config = dict(
    head_dim=32,
    vocab_size=32768,
    qk_norm=False,
    max_steps=7036,
)
MLP neurons of a small language model. Each row is named by its layer, matrix (up: input weights) and neuron, and shows model dimensions 16-111. Each number is 128 + 32 x the weight over its row's rms, rounded and kept within 0 to 255. Numbers have three digits each.
After each neuron's rows, "fires on" lists the tokens most often at its 100 highest values on Wikipedia text that the model never trained on.

L6.up542:136135179169150163063126108103182200146122130166153127144228105131175084147070107094108157106077143059150109118104079143169147134137132180191143133129120122144153120124088132120142130174107132118136172150159077094160105086129162147109143145061140108146133144145160161128120097136125114123
fires on: " an", "N", " An", "an"

L6.up1943:099172126047113160142108090128152147220138120119112115188164156129129161083116155091151136096154113104147130201147099154124129113109131121177104156154157142114168150153152104106145094158107129087164131130181146153085168126071138075123108171164086122111158160119162188103110166112157155161
fires on: " and", " h", " H", " Y", " b"

L6.up2884:186136108092163120132061099186142149091136150155150140119144145119146122131117124100134099104069125042160142101107124177074158098174084112150184165180152158108099109124153158104146113122175110153093192145143116103105117148137149056155105120164139070117101175135140139093148136112135116112
fires on: "7", ".", "1", "2", "4", "6"

L6.up937:152122137123118128134130068115148164119124161160151119092167090151104174161128125084118068113086091172143098085083106150131160115096156109043149077110152154117140191067102194091136178122062071162159115172097105142084105126085147151148188124144141144107205128108114116164119078103101170208
fires on: "4", " followed"

L6.up2659:167152173170179146086054156086164119123120099159224108151078094133140163170052125127147130088105105132170077154109097152073122196117144123112144117088116171124074119169197141098147154148136106141138149148145142124205093081105121100142142089122102132116114109085120124109127142099115137099
fires on: "9", " in", " end", " of", " Ind"

L6.up2989:133139131110118106143136110127152118095129123102124146096146095121161144143062157126194126096088115141152112169124126181212147113092138145173108115114149177141107108093158144053122131138154082170152074157125115065184118123150132103103139220094109155085154131089161138170127147174155166118
fires on: " G", " R", " T", " S"

L6.up2015:162108160156100067126191114191078144156148167041136145124175179122111114093098091109161148138123106138189099182130112116114155152145147102122091105098109121134138054189109103162111095114102110082146148197085172158069128137082117142091166074139122149128186145155122201150179200129129207157
fires on: " O", " in", "O", " at", "_", " U"

L6.up622:103137148136157129103085095150125103142037114139134178104170126151090144084130134143129110117078171091156158148141119180140204109124082103098103150093111145164106101151140152092156183117128099150119169186089102077135091085147090106113099138102116165104110157174236135080157161188121134171
fires on: "5", " fl", " /", " Sch", "1"

L6.up2020:164145154125120043100174100108158130114113206131147141134157107108195112165096151095077145166076133122118156153107129077137140177142168170160114124104149140175138093158112164187152109130120186094132183120174118089104112150111139120120145135127146152112122104096147101191144160080114181117
fires on: ".", " respectively"